From a checkpoint of a small transformer trained on Wikipedia: 9 layers, 1061M tokens.
MLP neurons of a small language model. Each row is named by its layer, matrix (gate and up: input weights) and neuron, and shows model dimensions 320-383. Each number is 200 + 30 x the weight over its row's rms, rounded and kept within 0 to 999. A neuron's up and down rows have the sign that makes its largest values positive.
Before each neuron's rows is what it responds to, as a language model described it from the Wikipedia text at the highest values.

Biographical career verbs
L3.gate892,182,212,230,201,225,200,219,211,173,161,236,262,198,182,248,142,239,151,261,197,179,157,158,179,145,207,173,160,163,195,113,141,186,179,174,210,159,148,226,158,188,228,275,233,240,241,186,229,201,153,171,285,235,199,180,195,192,224,263,200,142,166,192,191
L3.up892,194,194,213,245,195,244,260,164,201,183,203,126,175,179,176,232,173,154,235,204,210,257,192,188,162,187,250,168,249,191,174,178,151,181,281,194,231,240,152,189,203,132,205,160,185,209,221,205,216,248,190,184,199,178,255,188,188,221,224,239,222,248,214,190

Word-stem starts before continuation
L3.gate1415,122,157,226,170,192,200,168,192,234,210,192,239,222,223,244,225,228,154,201,229,247,208,214,156,245,166,233,187,165,174,249,201,229,187,213,181,193,235,141,226,217,163,220,229,184,175,220,196,143,242,208,167,215,185,185,201,179,186,212,168,190,207,192,164
L3.up1415,172,238,188,229,244,206,214,157,206,212,164,206,219,223,168,188,214,217,162,225,211,199,207,168,211,190,245,211,221,224,213,186,201,180,243,225,199,196,151,229,186,229,214,267,241,223,234,198,175,251,167,219,225,206,194,225,198,142,236,166,242,247,163,144

Noun phrase endings
L3.gate177,190,203,212,134,192,210,184,168,214,199,163,170,184,232,218,219,239,191,197,213,257,227,268,136,163,195,207,209,172,241,169,239,140,189,167,179,202,245,178,211,199,175,208,204,204,215,210,156,199,141,192,198,190,277,132,205,240,225,195,174,153,166,197,152
L3.up177,167,209,226,154,232,243,248,214,233,219,238,190,217,189,155,168,151,267,165,196,200,197,229,163,178,188,170,164,163,244,211,202,235,237,142,169,171,232,186,213,185,175,182,195,228,196,181,168,226,149,178,192,210,246,221,205,259,178,208,249,235,192,148,186

Institution and place nouns
L4.gate867,154,171,157,205,163,214,189,232,182,166,233,190,150,190,223,180,191,170,241,201,182,203,158,195,191,206,181,184,228,209,243,242,212,139,216,175,193,164,231,175,190,180,187,173,205,157,184,233,177,149,225,180,192,249,214,205,188,128,277,208,152,194,187,232
L4.up867,201,189,163,193,197,183,205,196,168,126,232,193,213,179,207,186,207,222,133,219,215,213,211,184,188,260,181,127,239,204,201,258,147,164,243,201,206,172,152,182,229,219,207,165,170,238,161,190,170,198,195,193,205,225,203,209,139,178,167,187,222,184,253,188

Collective and institutional head nouns
L2.gate76,229,181,185,187,237,182,172,240,142,184,212,238,187,215,233,194,161,224,199,201,215,182,254,133,202,194,160,187,187,168,233,209,241,181,195,180,183,169,189,192,163,150,156,164,192,218,182,227,238,167,204,183,167,255,208,211,161,200,231,171,217,157,166,212
L2.up76,192,261,211,181,185,215,186,188,242,172,229,193,208,199,189,201,193,222,192,181,230,209,188,188,177,168,175,226,195,199,227,218,191,221,174,204,247,184,219,251,218,192,178,246,195,213,188,242,227,157,170,195,173,240,185,153,219,189,207,222,212,253,215,191

Re- word-start fragments
L4.gate325,171,267,182,211,177,218,218,207,208,284,189,211,186,215,257,218,167,201,213,194,187,198,233,213,197,172,216,229,163,175,173,216,143,171,195,229,193,219,243,182,219,199,238,237,171,195,176,162,165,163,179,165,217,165,163,224,187,206,228,193,190,218,179,205
L4.up325,170,235,177,177,198,181,225,154,248,194,189,219,227,202,212,157,179,188,183,222,200,193,214,233,196,273,228,223,227,191,183,203,200,237,177,195,184,220,181,234,224,198,262,204,175,232,226,170,198,227,235,204,162,139,173,149,167,245,253,152,245,190,190,198

Word-initial fragments
L2.gate395,137,200,184,193,194,217,190,197,177,181,250,176,169,176,222,234,236,216,211,215,216,186,233,186,188,204,225,231,206,148,180,202,232,178,172,190,219,220,237,212,196,162,222,258,218,177,201,194,169,188,168,169,213,186,227,211,160,258,213,167,198,162,207,155
L2.up395,200,190,185,144,163,192,198,201,140,140,194,152,219,113,183,184,200,232,197,164,216,210,205,212,226,187,207,190,212,184,159,167,231,143,164,186,193,185,194,233,236,216,225,204,206,203,165,192,162,200,228,246,190,185,234,196,144,220,218,183,239,175,184,188

Inner digits of numbers
L3.gate1104,205,178,200,236,147,265,129,185,240,236,132,227,173,189,186,249,194,175,168,205,181,231,211,191,201,214,173,204,248,183,246,203,162,194,181,196,206,219,160,213,169,199,171,214,220,261,196,187,268,233,220,205,225,147,183,214,176,187,224,206,175,222,238,223
L3.up1104,266,219,216,231,195,221,192,238,175,141,220,163,207,240,162,186,201,218,176,218,224,200,233,231,215,186,227,137,233,208,169,196,199,252,177,188,222,179,162,271,183,146,225,155,229,191,184,231,209,155,194,176,154,195,184,214,194,188,190,184,164,262,220,259

"of" in institution names
L4.gate58,171,192,174,219,217,182,141,240,208,216,246,258,199,172,201,208,153,194,165,209,134,249,221,200,168,237,170,196,210,189,212,202,169,217,262,186,207,211,230,217,210,216,213,161,182,229,227,105,201,225,181,240,234,259,166,186,182,247,191,184,185,179,240,196
L4.up58,240,193,228,210,186,165,170,230,183,204,184,220,200,217,209,171,213,207,204,192,133,176,212,152,188,169,203,151,210,230,261,143,208,203,216,159,158,234,188,241,214,219,222,226,197,250,238,160,229,202,109,236,267,220,276,236,200,199,170,245,206,169,209,193

Career role and institution words
L4.gate571,205,164,213,230,199,176,211,246,179,191,210,201,276,223,200,238,185,244,285,244,219,190,201,195,220,217,164,183,192,190,158,198,213,160,193,222,198,209,211,200,189,133,159,175,213,217,169,138,162,182,211,190,227,203,172,218,229,163,149,208,172,158,221,159
L4.up571,178,250,191,199,153,194,243,239,184,212,200,209,155,247,195,158,148,136,167,237,167,223,219,187,245,182,208,180,168,202,225,177,188,189,167,150,212,188,230,197,191,194,213,209,215,192,210,254,204,172,158,207,216,194,161,205,177,149,174,250,167,205,175,237

Institution and venue names
L3.gate1242,198,205,218,197,255,213,246,224,207,204,194,212,178,191,231,151,206,183,208,192,189,252,158,177,187,165,166,216,204,227,224,232,168,168,195,199,186,187,172,205,169,201,204,242,130,230,161,190,229,170,211,225,247,200,171,160,209,189,179,185,227,187,148,191
L3.up1242,182,200,174,183,223,205,179,201,228,185,221,148,242,190,175,214,194,170,208,245,180,216,222,221,191,151,219,128,194,197,189,229,153,136,243,166,166,227,201,152,231,161,235,179,278,215,193,244,189,217,211,203,160,173,230,176,189,187,225,167,222,160,228,165

Inner digits of numbers
L4.gate1226,185,175,165,235,166,276,215,174,191,198,204,235,230,228,214,181,182,211,179,217,216,128,156,257,222,157,176,198,238,189,216,167,174,201,159,160,211,188,179,211,220,202,263,206,162,211,164,203,231,253,148,224,183,175,203,196,192,179,227,171,193,244,242,168
L4.up1226,205,206,198,185,203,157,184,214,200,196,212,163,262,216,227,261,136,178,201,245,203,222,199,169,223,160,218,214,171,204,152,182,192,150,197,226,200,225,179,227,207,170,176,140,209,172,228,208,240,191,179,181,155,202,226,224,201,163,180,162,191,176,143,240

Digits inside years
L2.gate225,210,205,199,162,197,155,214,193,165,211,145,123,215,156,204,170,210,236,216,212,236,174,183,205,199,176,185,242,145,186,193,199,203,171,187,198,114,209,250,202,182,230,200,175,170,233,195,140,182,195,214,207,190,225,248,210,260,163,215,209,249,206,257,194
L2.up225,203,227,246,195,220,174,218,194,190,166,238,199,278,175,197,238,208,226,187,183,183,91,226,214,186,203,174,172,202,222,224,187,281,217,164,190,190,173,182,243,152,171,180,182,215,175,165,184,183,225,207,181,195,239,241,215,238,188,234,246,220,203,194,206

Decade and year endings
L3.gate1424,249,223,232,153,213,190,196,217,150,234,216,210,181,252,176,197,175,186,255,177,196,218,236,204,231,155,229,238,168,232,201,197,165,146,203,213,151,222,235,206,211,212,234,163,204,244,196,88,207,207,218,198,179,207,236,235,213,178,227,200,182,263,138,253
L3.up1424,167,267,214,185,173,155,218,201,227,172,234,186,180,199,213,252,157,258,218,200,196,234,141,204,251,252,206,191,210,204,238,224,213,221,234,215,157,196,213,193,181,179,169,236,223,204,192,207,244,167,200,214,190,204,196,239,194,198,175,207,193,153,214,215

Plural noun endings
L4.gate1403,207,205,258,171,184,186,211,183,168,153,236,167,206,195,201,201,181,183,219,170,224,183,206,215,219,216,204,243,188,166,252,208,216,178,212,206,258,183,196,183,172,218,192,209,216,197,247,215,270,167,162,233,188,207,196,216,227,244,247,186,194,190,187,220
L4.up1403,189,202,245,205,196,194,230,175,214,162,173,234,261,204,160,190,255,162,251,203,180,215,222,222,181,219,267,232,160,226,203,221,188,162,183,237,195,204,257,164,180,238,201,161,198,196,196,205,188,154,200,221,203,210,213,206,161,203,222,219,183,186,229,213

Biography status verbs
L2.gate7,153,264,264,134,172,195,243,213,182,190,246,171,160,188,215,158,201,147,195,154,217,201,190,124,247,247,153,235,159,175,173,214,235,183,196,149,207,194,149,193,173,227,196,238,214,180,158,200,195,138,150,225,202,209,232,242,198,209,197,197,231,196,251,240
L2.up7,190,227,217,170,187,225,208,181,188,239,206,163,167,251,209,152,180,182,262,171,210,240,179,246,206,181,171,185,191,193,162,202,194,221,220,236,193,191,286,198,207,183,210,208,200,208,202,235,238,244,185,227,245,174,192,240,204,187,263,163,191,226,192,204

Superlatives and High-names
L2.gate1066,264,175,205,199,161,213,220,175,208,207,181,208,175,225,230,157,188,188,214,201,174,228,219,172,275,202,231,175,159,164,212,190,223,200,217,150,158,220,211,193,231,212,255,164,192,252,218,283,238,237,179,189,207,178,161,180,206,210,196,237,187,189,240,161
L2.up1066,236,241,164,214,199,197,216,246,227,259,204,154,182,214,212,185,238,162,182,159,149,204,165,180,193,234,198,163,216,218,240,210,253,241,228,146,108,206,275,175,217,250,218,208,165,193,153,145,201,186,176,171,147,220,200,256,239,189,157,227,184,181,169,220

New in place names
L2.gate686,168,203,159,219,234,186,186,198,164,213,261,177,174,137,191,252,160,191,164,212,257,222,188,228,211,216,183,163,190,215,195,259,227,202,194,173,206,192,208,184,143,192,298,167,182,195,241,195,190,216,216,162,170,204,235,223,211,225,161,210,109,224,212,190
L2.up686,247,182,151,219,187,213,141,185,177,194,203,208,220,196,219,252,156,169,182,232,221,150,165,144,203,166,212,189,181,229,202,151,181,222,173,224,269,160,162,212,182,202,244,214,214,217,215,248,228,177,167,235,222,238,134,177,155,214,178,188,162,191,200,221

Historical period and dating
L4.gate928,239,267,220,202,225,198,222,180,172,196,166,178,248,212,206,232,199,221,246,253,221,197,211,165,258,220,209,205,182,202,178,148,223,227,223,173,227,223,213,221,215,198,184,219,165,202,202,162,206,203,244,217,201,207,255,221,214,228,215,230,232,180,180,206
L4.up928,216,211,240,226,219,234,200,168,216,251,177,247,188,191,210,201,201,194,181,183,157,160,184,194,196,194,238,215,176,218,222,214,202,215,236,215,229,184,221,215,183,238,177,279,179,247,192,221,206,161,201,223,193,179,157,220,168,198,146,132,186,200,217,193

Name connectors and word-starts
L3.gate483,235,245,249,212,219,236,187,157,249,197,207,164,261,149,187,226,195,250,192,227,156,144,228,229,202,209,148,180,222,186,211,206,204,231,187,175,225,175,199,232,173,192,196,206,193,216,206,204,227,243,182,231,250,212,226,252,222,192,172,201,142,124,262,212
L3.up483,213,178,181,220,207,200,219,196,198,273,229,198,246,198,187,226,186,179,175,253,185,194,180,217,232,221,189,166,185,202,195,211,159,189,224,234,211,183,235,231,177,230,236,196,197,196,223,205,216,229,213,203,247,183,175,218,195,181,188,204,238,209,203,224

Mid-number digits, esp. 5
L2.gate562,189,187,245,246,237,181,217,199,174,206,153,259,215,189,192,216,293,204,205,242,206,175,223,210,190,223,176,140,169,151,173,223,151,194,202,152,242,258,195,126,197,240,217,197,196,253,164,213,183,178,241,206,262,157,181,236,186,193,187,202,129,185,201,184
L2.up562,161,175,163,249,176,210,181,149,215,243,197,145,277,149,215,193,183,150,204,180,171,226,200,224,164,207,147,242,205,213,193,243,231,205,253,229,198,186,199,267,208,154,240,211,159,196,209,200,209,140,176,212,172,216,179,212,200,225,212,207,134,239,186,187